config = dict(
    norm='layernorm',
    positions='rope',
    rope_theta=10000.0,
    bias='all',
    lr_mult_qkv=0.4,
    lr_head=0.00881,
    train_tokens=629700000,
    max_steps=8625,
    dataset='wikipedia_en',
)
MLP neurons of a small language model. Each row is named by its layer, matrix (down: output weights) and neuron, and shows model dimensions 96-159. Each number is 200 + 20 x the weight over its row's rms, rounded and kept within 0 to 999.
After each neuron's rows, "fires before" lists the tokens most often just after its 100 highest values on Wikipedia text that the model never trained on.

L9.down103,206,165,208,206,189,187,211,159,178,215,210,199,210,219,232,171,207,197,195,208,238,209,224,214,230,196,209,186,168,189,195,203,193,203,190,167,189,173,207,199,177,210,194,194,209,198,188,227,215,174,165,192,161,214,203,196,200,199,206,165,199,212,217,214
fires before: ", ", ". ", ": ", ".", "|"

L11.down564,186,213,203,204,199,194,196,205,185,214,198,186,176,198,187,208,206,174,196,177,199,204,192,197,194,202,197,205,185,206,208,208,185,194,193,189,212,199,193,197,224,208,203,228,205,195,184,214,209,199,199,196,197,206,198,175,201,187,229,201,197,205,201,201
fires before: "\n", "\n\n"

L20.down79,191,217,186,187,209,193,189,223,201,188,209,222,194,179,211,219,214,213,237,197,213,207,177,208,182,212,206,185,196,207,182,182,242,211,199,236,192,209,183,223,225,164,226,214,193,187,190,178,181,185,158,182,218,219,233,229,179,224,228,213,197,192,196,205
fires before: "| "

L11.down524,197,203,199,197,194,210,189,206,202,213,191,200,180,197,185,198,205,186,204,176,194,210,194,198,198,189,201,207,174,211,203,218,197,192,200,188,204,206,207,200,210,197,197,215,216,191,181,210,197,204,203,195,204,201,208,193,201,180,205,206,201,200,200,210
fires before: "| ", "\n", "- ", "\n\n"

L11.down85,258,182,212,227,198,199,197,189,197,184,214,185,210,226,174,188,193,163,190,192,205,162,221,208,212,212,167,191,219,200,166,209,186,236,216,220,177,175,197,221,185,224,231,210,187,207,174,215,195,179,208,201,210,156,154,190,189,223,172,235,183,191,185,186
fires before: ", ", "to ", ". ", ".", "(", "and "

L9.down212,200,223,197,210,191,230,195,233,177,187,195,200,209,199,212,176,192,203,197,212,197,205,217,218,204,192,198,221,205,191,199,207,183,214,171,224,218,199,203,202,213,153,219,188,224,225,242,236,208,232,183,174,188,176,172,205,186,207,197,182,208,194,185,223
fires before: "\n", "the ", "of ", "\n\n"

L13.down49,208,180,207,196,180,210,181,201,187,157,172,198,194,218,220,171,220,189,212,181,195,210,231,220,182,203,190,212,161,180,206,185,221,200,186,198,181,216,203,213,218,220,186,206,178,189,212,194,163,194,204,174,217,179,173,212,193,216,208,160,222,210,170,232
fires before: ", "

L9.down760,196,220,199,167,220,183,195,211,185,213,242,193,216,201,231,194,208,177,192,204,189,247,174,169,190,214,185,166,198,192,246,188,183,182,169,229,169,211,199,216,181,203,226,175,216,191,188,185,198,212,198,206,198,200,178,210,181,208,165,211,176,197,203,185
fires before: "| ", "(", "′"

L16.down220,230,212,207,215,205,195,220,202,203,190,199,205,197,205,202,193,181,217,206,211,192,218,218,185,178,174,203,200,215,198,199,210,207,188,199,224,205,210,204,210,193,196,218,192,201,212,207,197,192,198,196,192,198,197,209,214,187,191,208,162,199,199,198,217
fires before: "\n", "\n\n"

L13.down753,214,193,216,188,219,204,186,198,193,199,203,204,186,197,184,192,208,184,181,221,226,185,210,138,195,168,192,226,200,209,183,218,186,189,216,202,174,182,184,181,221,180,214,184,176,229,203,230,198,219,184,186,187,198,195,214,207,195,221,217,233,176,167,165
fires before: "6 ", "3 ", "0 ", "5 ", "7 "

L16.down409,201,208,170,201,217,171,214,185,174,186,219,208,192,212,206,196,174,225,232,187,229,213,180,239,209,213,189,170,219,188,206,211,162,183,234,195,144,226,218,192,198,185,181,167,209,157,236,218,210,192,204,215,222,183,200,215,220,197,179,209,224,244,215,191
fires before: "as ", "in ", "by ", "for ", "to ", "as"

L2.down79,192,206,197,216,199,179,210,203,195,185,213,161,243,221,201,141,211,200,184,210,196,224,172,196,238,208,193,190,237,200,213,208,229,213,211,181,189,202,190,167,221,210,220,191,205,177,195,196,229,208,209,171,187,186,206,212,182,181,176,210,184,203,206,157
fires before: "| "

L12.down453,193,217,205,193,204,196,195,202,198,202,188,199,184,197,201,208,216,193,194,176,194,188,192,196,193,205,211,197,190,206,206,204,208,202,196,190,213,185,203,188,210,210,200,213,211,189,198,205,207,199,203,189,198,207,210,185,210,197,216,199,204,197,203,176
fires before: "\n", "\n\n", "- "

L11.down314,216,169,228,228,205,164,226,215,213,194,203,244,223,217,196,165,196,167,188,202,216,186,185,216,225,203,195,218,220,197,218,180,196,197,165,195,193,185,206,224,188,225,213,179,190,202,183,228,176,176,205,193,217,178,178,207,179,172,170,180,206,193,210,183
fires before: "was ", "is ", "has ", "re"

L12.down137,218,199,242,182,191,220,199,169,192,175,220,177,209,229,208,199,194,195,211,220,222,231,216,222,220,200,226,216,170,191,212,176,222,204,251,216,185,196,182,206,197,186,179,225,222,206,213,197,214,207,177,174,162,221,192,188,191,199,232,225,192,179,202,182
fires before: "\n", "\n\n"

L2.down411,223,214,217,201,188,161,177,208,214,170,192,221,189,219,183,214,202,247,239,151,213,199,191,219,215,230,217,188,202,205,212,202,175,192,170,207,195,186,230,189,226,208,171,176,204,192,197,202,196,205,210,222,207,191,222,204,221,197,179,197,184,254,190,198
fires before: "as ", "the ", "to "

L6.down160,204,212,200,191,234,197,165,194,209,199,206,226,232,226,210,222,183,225,171,216,210,206,234,174,192,224,193,226,218,201,208,195,191,221,208,211,203,231,196,220,207,195,213,221,210,162,187,201,177,188,225,165,211,187,212,204,200,207,208,216,192,178,227,184
fires before: "| ", ". ", "|", "of ", "votes "

L9.down298,218,185,191,185,184,180,182,179,211,200,180,214,228,218,199,175,232,201,207,203,205,230,243,208,218,238,198,229,210,216,186,182,197,163,211,154,215,263,135,199,212,217,161,197,172,196,203,238,222,188,203,209,216,202,230,202,215,195,205,173,198,225,216,212
fires before: "–", "th ", ".", ", ", ")", ". "

L12.down753,236,215,214,200,181,206,218,220,174,197,209,206,201,227,155,195,192,201,188,226,193,204,205,175,169,209,206,198,163,167,210,184,182,182,237,190,251,239,197,183,223,174,201,200,210,245,223,229,194,203,192,225,218,178,176,231,214,210,196,182,199,214,188,193
fires before: "0 ", "1", "0", "1 ", "2 ", "2"

L6.down29,226,210,217,165,180,170,200,214,201,196,176,163,210,209,209,208,195,205,239,189,223,198,233,197,178,178,230,202,206,217,222,193,189,225,192,231,168,203,201,188,202,200,181,195,178,191,192,204,188,223,229,212,198,196,231,197,208,219,175,196,220,193,182,196
fires before: "| ", "|"

L9.down121,214,188,221,209,183,181,201,201,194,209,230,204,243,186,211,167,167,194,187,200,186,185,194,201,208,204,214,181,204,242,209,179,169,177,207,212,151,218,197,201,192,216,201,186,232,185,170,202,176,171,207,194,176,205,182,195,184,198,159,157,183,197,211,209
fires before: "| ", "=", "is ", "was "

L6.down660,211,161,239,201,225,208,189,201,177,207,196,198,192,188,208,179,198,204,197,172,182,178,150,243,209,214,182,213,193,176,195,219,171,203,207,199,177,225,218,217,201,192,213,189,234,200,188,233,174,197,197,241,198,191,185,198,179,197,183,217,191,178,171,201
fires before: "4", "1", "0", "5", "3", "6"

L19.down301,223,172,190,184,206,214,172,220,250,172,201,204,194,203,210,190,174,212,192,191,209,164,191,211,220,193,174,205,191,191,174,185,208,226,182,197,198,167,202,200,206,164,200,212,219,211,203,223,200,198,210,197,202,169,187,219,174,190,208,199,197,176,216,164
fires before: "200", "201", "202", "194", "199"

L19.down607,188,186,225,174,222,201,182,192,217,174,212,183,209,165,223,202,191,209,238,183,191,193,183,194,225,219,199,172,215,203,200,190,197,201,187,236,172,213,226,198,218,190,229,185,192,184,196,207,202,191,208,221,186,215,227,208,184,191,203,235,196,209,184,154
fires before: "| "

L12.down639,196,209,203,198,208,188,188,211,207,202,186,210,180,199,200,201,215,181,197,172,202,197,186,200,189,199,200,200,187,204,200,213,208,195,185,193,212,191,191,200,218,214,196,213,206,188,201,198,200,206,200,197,201,209,206,185,214,195,217,196,192,196,200,192
fires before: "\n", "\n\n"

L11.down54,192,187,195,231,208,201,200,226,184,178,237,221,221,213,223,209,188,189,220,200,199,199,216,165,213,214,156,216,188,221,195,191,199,207,235,172,198,184,210,168,225,192,205,170,171,196,215,207,204,210,202,168,208,216,198,179,207,205,201,211,252,189,251,215
fires before: "0", "s", "s ", "th ", "7 ", "6 "

L7.down236,211,182,193,254,187,183,222,206,245,202,175,207,196,222,220,160,200,233,190,202,191,166,184,225,245,219,191,183,210,206,199,201,187,223,202,180,163,244,232,203,212,212,204,165,228,204,182,225,187,202,196,198,214,167,195,180,208,211,178,174,188,189,150,184
fires before: ", ", ". ", ".", ") ", ": "

L9.down315,191,232,193,177,193,205,233,199,208,263,217,177,193,150,187,201,219,180,223,204,232,193,212,202,199,173,208,195,212,214,189,170,213,207,202,178,179,205,176,215,220,211,202,211,232,174,224,178,185,186,205,195,213,193,195,187,178,212,234,191,204,211,181,187
fires before: "| ", "|"

L12.down452,200,226,192,194,215,204,200,175,209,205,224,193,203,216,189,189,212,193,192,172,208,214,198,223,206,206,203,200,172,200,206,196,221,196,188,184,191,243,176,205,197,199,188,195,204,193,185,204,205,199,210,217,199,223,190,187,218,196,222,186,204,206,213,197
fires before: "| ", ": ", "- "

L16.down210,192,219,190,200,207,204,165,193,230,185,245,191,178,224,174,181,170,230,214,188,219,185,187,215,190,204,177,189,169,208,211,178,216,195,210,207,175,183,197,167,197,200,164,216,194,184,180,223,214,195,208,207,197,194,210,215,226,213,211,194,173,182,221,193
fires before: "201", "200", "199", "202", "198"

L2.down571,170,180,208,239,191,192,203,211,225,182,210,205,194,234,200,226,226,198,188,214,168,175,219,227,230,203,214,163,235,208,195,223,182,207,216,179,206,191,205,220,215,190,196,203,170,199,177,184,212,180,225,190,195,194,183,202,225,192,196,202,200,185,200,183
fires before: ", ", ". ", ".", "\n"

L7.down10,190,226,166,229,168,191,245,197,199,160,212,202,200,177,192,182,214,205,201,177,218,175,229,234,219,208,218,193,172,211,196,202,194,180,213,209,198,217,187,207,206,171,238,232,243,225,167,212,243,192,198,204,189,207,207,167,240,244,232,179,181,189,193,206
fires before: ", ", ". ", "/", "."

L16.down321,173,213,183,232,180,219,200,174,218,195,195,186,221,233,164,199,189,195,205,191,231,219,208,206,225,242,185,208,209,139,194,175,229,195,202,198,198,186,199,224,214,192,209,182,190,197,195,227,186,223,189,190,196,175,193,235,193,207,195,218,212,204,220,221
fires before: ", ", ")", "th ", ".", "ve ", "-"

L9.down431,222,185,188,189,189,185,199,244,219,186,203,218,224,223,231,222,211,198,178,184,192,192,216,217,141,236,229,166,214,193,198,200,162,159,190,199,229,207,204,204,229,162,224,207,176,191,178,184,215,174,195,208,220,177,186,225,212,189,177,156,221,194,204,198
fires before: ", ", ". ", ".", "\n", "\n\n"

L12.down415,196,203,199,199,202,195,197,205,198,202,189,200,191,194,200,198,203,185,198,183,198,198,187,205,202,197,198,193,190,199,199,210,197,199,198,203,206,198,202,203,205,203,201,203,201,203,198,201,197,197,203,205,198,203,203,191,200,199,208,195,194,202,198,198
fires before: "\n", "\n\n"

L11.down131,216,224,169,209,191,167,215,198,201,190,183,232,182,209,186,215,192,229,214,197,234,194,213,243,191,154,191,191,220,230,202,184,244,213,170,209,163,178,183,231,216,222,201,186,180,178,187,165,200,233,240,204,227,187,193,189,165,222,236,171,178,220,204,200
fires before: "| ", ".", "in ", "|"

L16.down731,215,192,218,206,209,216,224,202,195,208,198,212,192,213,204,212,189,211,214,202,211,204,204,174,196,203,220,202,182,206,194,202,164,165,199,180,205,185,189,201,174,188,198,197,214,189,184,197,206,214,192,183,226,210,199,208,183,203,182,193,195,213,204,190
fires before: ", ", ". ", ".", "\n"

L9.down403,218,178,219,210,200,176,208,190,186,177,192,188,258,227,186,190,183,188,201,206,240,193,230,198,196,204,187,215,195,172,194,175,180,217,165,182,177,200,191,201,231,201,233,240,216,169,193,235,190,207,208,204,208,164,168,219,198,168,185,216,207,240,210,208
fires before: ", ", ". ", "\n\n", ".", "in "

L6.down574,240,181,195,176,205,185,206,222,224,204,168,184,188,199,184,179,230,228,185,194,195,191,231,191,198,218,185,199,185,172,212,207,194,236,200,191,203,196,151,214,216,173,180,224,151,177,182,197,213,216,196,216,199,211,184,180,188,203,216,197,231,177,160,219
fires before: "===", "==", "=== ", "| ", "The "

L7.down487,234,204,225,165,202,174,219,228,226,183,208,190,193,201,206,185,193,218,210,206,223,180,199,196,197,225,206,170,183,187,207,229,161,216,225,168,200,251,155,202,179,178,195,227,177,200,221,224,193,181,209,162,185,197,219,218,190,180,186,202,196,180,208,201
fires before: "| ", "===", "==", "=== ", "also"

L6.down402,177,229,200,209,192,210,187,194,227,239,182,216,177,238,241,197,208,226,218,194,211,247,221,170,199,191,192,210,178,205,200,195,173,180,200,211,190,185,207,210,198,221,172,189,226,187,211,196,217,161,220,187,188,172,216,213,170,199,188,202,227,192,192,203
fires before: "S", "ai", "u ", "ol", "ers ", "ota "

L15.down19,238,180,180,174,192,215,203,152,199,201,220,212,184,187,223,212,188,191,207,232,228,228,176,221,154,207,187,191,171,173,194,239,174,172,216,192,190,239,233,194,206,196,191,204,206,197,203,216,198,202,162,185,222,218,203,180,200,212,212,201,204,219,200,221
fires before: "| ", "/ ", "ai", "(", "D "

L9.down96,204,188,194,206,153,213,189,151,191,216,212,181,228,213,165,219,173,223,216,222,215,167,210,216,213,164,184,222,204,208,208,162,245,191,183,201,178,207,184,216,218,184,193,207,196,193,202,214,197,236,183,172,184,189,179,204,184,213,219,186,218,222,209,182
fires before: ", ", "199"

L7.down316,166,204,208,200,193,186,221,219,185,214,231,185,161,218,209,184,168,207,164,201,194,186,178,202,219,168,204,214,179,205,195,181,193,231,194,205,184,219,250,194,218,196,236,206,205,204,215,220,217,194,197,199,204,217,186,180,260,200,148,178,205,184,215,216
fires before: "| ", "===", "the ", "- "

L9.down136,217,188,227,211,198,227,220,192,184,173,182,221,192,178,189,200,192,259,157,189,181,185,182,229,215,190,244,204,229,199,181,208,186,227,187,209,178,174,204,214,197,220,215,206,212,214,203,201,202,219,208,211,211,203,192,193,177,220,178,216,200,178,218,173
fires before: ", ", ". ", "and ", "in ", ".", "on "

L15.down340,229,191,218,193,196,208,196,225,188,209,206,183,168,195,232,183,185,215,202,222,166,189,171,208,173,206,157,198,168,170,206,187,207,185,221,190,221,214,181,216,228,186,198,230,196,190,196,230,197,207,160,181,195,171,165,215,177,216,165,217,214,231,165,198
fires before: "0", "1", "(", "0 ", "2"

L19.down389,192,191,202,206,162,222,181,206,200,205,223,204,183,208,230,197,212,199,214,196,180,172,201,170,183,219,241,227,206,175,201,185,217,206,206,250,197,204,209,218,181,168,199,161,176,201,204,228,186,198,199,222,194,213,188,188,214,208,176,146,221,206,164,214
fires before: ", ", ". "

L11.down338,190,211,195,201,202,195,194,201,195,195,190,192,188,192,192,199,217,180,195,181,189,198,188,207,197,204,203,202,191,205,204,214,187,202,191,188,208,196,194,214,214,204,207,210,185,204,196,210,210,195,206,204,198,198,203,187,208,193,215,203,192,208,210,201
fires before: "\n", "\n\n"

L2.down578,214,184,193,184,205,207,191,176,198,188,247,191,230,234,197,150,209,190,207,197,205,220,197,193,206,197,230,188,261,173,189,169,198,203,211,203,204,210,211,194,217,207,203,186,180,187,200,213,224,211,192,182,176,204,207,204,191,174,176,215,178,216,199,179
fires before: "- ", "| "

L15.down142,227,221,228,216,163,217,197,201,202,221,203,232,211,186,161,193,226,175,214,197,182,179,178,216,202,215,207,197,161,190,215,199,162,218,210,193,179,199,200,204,207,171,202,209,197,189,207,222,201,170,190,202,181,155,195,208,208,178,201,180,179,206,192,175
fires before: ".", ", ", "(", "ing ", "s ", "\n"

L11.down627,192,213,196,201,197,200,203,202,194,184,188,188,185,201,191,208,211,180,193,182,194,193,182,201,198,208,203,187,192,209,207,210,191,207,191,187,213,201,193,196,208,204,200,212,194,193,197,208,208,204,208,201,201,207,204,183,204,205,219,200,197,206,210,197
fires before: "\n", "\n\n", "| ", "- "

L20.down766,217,183,217,229,182,214,186,214,203,164,187,219,195,202,206,169,200,206,186,207,201,182,211,227,199,184,207,196,181,194,168,205,178,189,193,182,187,197,200,195,162,211,231,206,215,180,197,216,219,209,196,226,192,242,217,182,221,200,184,208,184,198,189,221
fires before: ", ", ". ", ".", "'", "h"

L7.down340,171,221,216,241,183,218,212,170,190,171,206,160,204,209,196,173,219,224,188,179,230,209,169,222,206,195,171,179,188,166,217,163,232,192,234,204,213,233,220,183,184,169,218,200,176,187,207,243,217,190,212,212,188,225,223,172,222,197,175,209,165,219,192,214
fires before: "| ", "|", "m "

L12.down107,212,175,219,190,166,193,202,217,200,161,214,204,202,212,200,155,180,249,206,197,211,190,189,211,194,209,208,213,187,218,198,214,175,192,177,204,199,223,191,202,196,198,203,240,191,157,161,230,195,190,190,210,188,195,180,244,181,182,196,230,184,195,196,201
fires before: ", ", ". ", ".", "==", ": ", "==="

L9.down94,187,235,220,206,212,176,171,185,196,222,240,217,180,220,234,195,193,209,182,194,173,206,186,189,191,212,198,208,202,215,227,205,188,197,203,227,177,184,178,224,211,210,163,214,214,200,191,210,201,207,195,214,172,199,220,200,195,208,242,192,211,227,220,209
fires before: "S", "u", "ai", "u ", "a", "ash"

L19.down759,189,215,188,125,188,196,240,206,216,191,187,196,176,180,229,211,195,189,205,210,195,202,166,192,184,192,168,211,187,216,214,175,233,199,217,202,209,223,162,228,212,205,227,169,198,208,181,161,194,214,204,193,196,205,183,214,181,217,212,219,183,230,168,194
fires before: "| ", "8 ", "5 ", "6 ", "2 ", "7 "

L12.down203,167,215,202,187,245,220,181,184,199,224,218,182,213,240,245,203,187,149,193,225,208,173,222,197,210,226,187,191,178,190,191,201,207,207,225,216,171,231,185,205,203,192,215,198,205,179,217,208,216,215,213,160,181,207,158,173,196,222,195,211,197,192,203,187
fires before: "\n", "|", "\n\n"

L6.down598,207,199,189,192,210,175,191,165,196,204,157,193,213,186,176,180,192,174,197,187,184,223,254,195,210,221,196,198,205,203,205,218,199,189,210,203,211,210,194,216,191,212,199,197,182,193,163,206,188,168,188,191,223,135,174,262,184,225,192,171,201,210,192,218
fires before: ", ", ".", ") ", ". ", "-"

L18.down623,188,199,172,203,211,188,205,187,201,174,190,185,201,220,206,219,183,230,283,209,214,176,216,198,215,187,229,173,167,219,184,206,201,224,205,221,177,238,204,203,211,169,163,207,223,201,214,203,188,204,216,225,217,230,188,202,206,181,189,182,216,206,198,167
fires before: "as ", "– ", "4 ", "by ", "from "

L9.down211,196,199,217,185,181,205,192,190,223,209,205,200,184,197,186,197,203,202,208,215,203,179,171,222,250,213,184,179,155,196,187,212,225,240,206,198,206,172,162,186,192,174,174,211,224,187,223,215,201,204,198,204,210,193,182,203,211,192,228,174,225,206,219,223
fires before: "201", "199", "202", "200", "197", "198"

L13.down590,172,193,180,204,234,207,170,202,199,193,228,192,241,238,222,197,195,198,178,211,217,176,178,239,211,237,174,186,208,199,208,192,165,217,215,225,195,222,231,213,219,184,192,151,187,186,230,189,191,203,193,204,210,208,196,199,185,198,190,229,207,212,176,179
fires before: "\n", "\n\n", "5", "9", "by"

L2.down461,204,187,197,187,227,202,214,198,191,169,250,204,230,217,197,138,191,214,206,197,186,234,190,192,210,194,209,207,223,219,198,188,203,218,213,205,190,217,222,207,227,205,206,208,197,167,179,201,220,222,216,159,191,199,208,219,171,186,191,205,181,222,190,182
fires before: "- ", "| "

L11.down466,189,213,199,195,196,197,193,205,207,194,182,199,183,194,188,194,219,185,192,172,195,184,189,204,189,198,213,201,180,218,210,210,197,200,192,190,210,193,200,197,209,214,195,228,194,199,201,218,215,190,206,195,188,202,205,176,210,194,219,209,194,202,213,195
fires before: "\n", "\n\n", "- "

L13.down461,209,179,206,195,179,205,199,166,171,186,229,208,195,244,175,204,181,259,205,185,208,171,206,190,202,191,244,209,221,191,185,197,201,200,216,188,201,198,201,189,216,191,234,191,216,181,217,202,196,184,175,202,193,173,201,208,175,159,186,207,262,204,213,191
fires before: "| ", "by", ". "

L13.down409,183,146,199,186,183,222,181,168,176,202,210,173,222,220,168,194,172,207,189,215,202,205,214,227,185,193,227,216,219,182,197,187,226,246,164,180,225,215,226,198,203,208,208,211,200,218,221,204,218,194,182,182,187,171,199,172,187,167,163,183,243,213,182,199
fires before: "| "

L11.down169,224,190,173,214,203,228,181,185,179,190,227,205,198,198,194,185,211,204,198,188,190,207,183,227,188,207,185,213,207,186,208,205,195,195,181,217,164,218,212,232,210,203,191,243,182,168,178,201,180,195,195,187,168,217,194,184,165,210,211,215,201,212,191,184
fires before: ": ", "| ", "(", "\n"

L11.down143,204,206,188,225,203,206,196,189,215,179,218,203,227,208,188,196,195,175,210,207,186,188,169,199,199,223,227,227,189,179,185,210,179,203,196,153,195,217,190,191,194,171,245,200,177,232,203,211,211,197,197,173,213,220,169,209,215,200,192,162,184,176,206,205
fires before: ", ", ". ", ".", "'", ": "

L13.down382,188,212,197,199,212,194,193,215,195,200,189,193,181,202,207,204,208,179,199,182,187,195,185,200,197,199,188,195,200,202,209,222,213,202,202,192,200,196,199,196,216,211,202,208,198,188,196,201,195,201,208,206,203,215,206,186,212,188,207,192,193,212,204,200
fires before: "\n", "\n\n"

L19.down604,174,186,209,201,195,193,188,217,214,190,200,186,217,198,215,184,171,200,210,209,164,211,183,195,194,219,194,206,192,200,170,156,199,186,220,200,201,201,194,188,201,206,174,171,215,204,199,211,196,193,207,210,198,218,163,204,204,196,197,158,195,210,207,198
fires before: ", ", ". ", "ed ", ".", "'", "ing "

L12.down725,195,214,195,208,204,186,187,197,198,207,188,219,190,208,197,192,213,176,192,166,204,197,183,210,189,194,195,198,189,212,191,223,213,172,194,201,228,199,201,207,222,229,182,207,203,195,198,198,193,213,188,195,210,222,196,179,204,191,218,196,191,191,186,183
fires before: "\n", "\n\n"

L18.down681,208,167,206,200,179,213,197,238,177,213,201,221,218,180,260,204,176,211,214,195,172,224,198,196,222,209,196,210,135,195,188,176,186,192,218,187,189,194,173,175,222,215,178,210,218,223,171,226,191,200,212,199,191,194,176,187,185,200,163,214,223,175,190,237
fires before: "1", "2", "0", "0 ", "4"

L19.down449,184,203,183,196,191,193,208,205,207,191,189,201,219,217,209,182,203,206,203,218,229,205,199,191,200,204,210,189,176,177,209,188,192,198,206,228,186,193,188,198,184,177,207,188,183,206,220,212,201,212,204,191,193,209,196,215,196,186,190,208,194,206,185,192
fires before: "| ", "- "

L13.down293,167,180,201,212,204,195,166,197,184,210,233,160,160,221,190,218,213,213,203,206,215,217,172,209,223,203,210,198,200,185,200,202,236,177,163,211,212,228,198,219,185,165,178,204,184,151,228,220,193,176,192,191,211,229,191,166,167,197,203,187,187,170,186,206
fires before: "| ", "|", "was ", "is "

L18.down251,220,154,233,189,158,209,201,215,193,190,191,204,198,208,210,210,174,190,199,203,221,223,206,195,185,239,209,218,189,199,207,181,185,194,167,219,180,206,215,193,174,213,210,190,199,228,189,245,215,197,188,212,187,217,206,203,215,198,223,197,231,200,191,190
fires before: ", ", "\n", ". ", ": ", "; ", "=="

L7.down145,211,190,255,190,214,185,219,212,180,185,216,212,171,195,221,187,247,160,191,193,187,218,190,201,202,197,190,247,216,217,204,208,202,199,245,168,193,180,198,194,200,214,208,203,184,207,168,222,194,183,175,188,211,175,150,177,226,216,227,235,228,204,200,190
fires before: "0", "0 ", "6 ", "4 "

L2.down156,203,183,234,208,198,184,187,225,191,206,232,192,247,219,189,181,223,182,175,198,186,190,183,196,192,226,211,184,205,198,174,196,229,190,201,212,203,219,169,251,196,168,231,165,192,245,178,207,197,247,195,221,175,211,214,190,198,186,217,189,201,194,166,192
fires before: "in ", ", ", "es ", "on ", "al "

L18.down359,203,190,256,191,220,236,183,213,200,191,222,185,206,187,220,179,204,194,186,198,215,208,179,185,214,185,211,223,170,203,188,188,227,184,206,170,167,218,180,188,191,204,210,218,201,227,202,220,181,227,198,167,195,211,193,224,182,208,199,218,191,205,208,213
fires before: "5 ", "5", "4 ", "6", "4", "6 "

L13.down299,195,207,200,199,218,200,200,217,188,209,188,192,187,194,193,196,205,176,189,183,199,206,189,198,200,199,185,198,195,196,202,206,199,204,195,198,200,204,199,195,205,209,201,209,209,186,190,206,203,207,207,209,206,204,206,178,204,194,208,196,188,214,205,203
fires before: "\n", "\n\n"

L20.down190,185,215,213,207,203,203,200,235,193,184,198,204,195,216,187,210,218,198,223,205,199,192,214,193,199,194,184,201,166,207,194,221,206,192,198,200,211,195,199,200,162,196,207,209,190,189,206,192,212,189,183,211,218,213,208,193,199,200,210,204,198,193,209,192
fires before: "; ", ",", "\n", ", "

L11.down375,176,200,216,191,199,190,181,161,245,220,224,189,187,224,169,181,218,206,218,225,213,177,215,199,241,203,172,212,232,193,198,178,204,226,226,162,189,174,218,206,212,187,187,199,207,161,197,193,188,208,191,193,195,196,202,223,214,210,178,172,240,184,229,203
fires before: ", ", "– ", "| "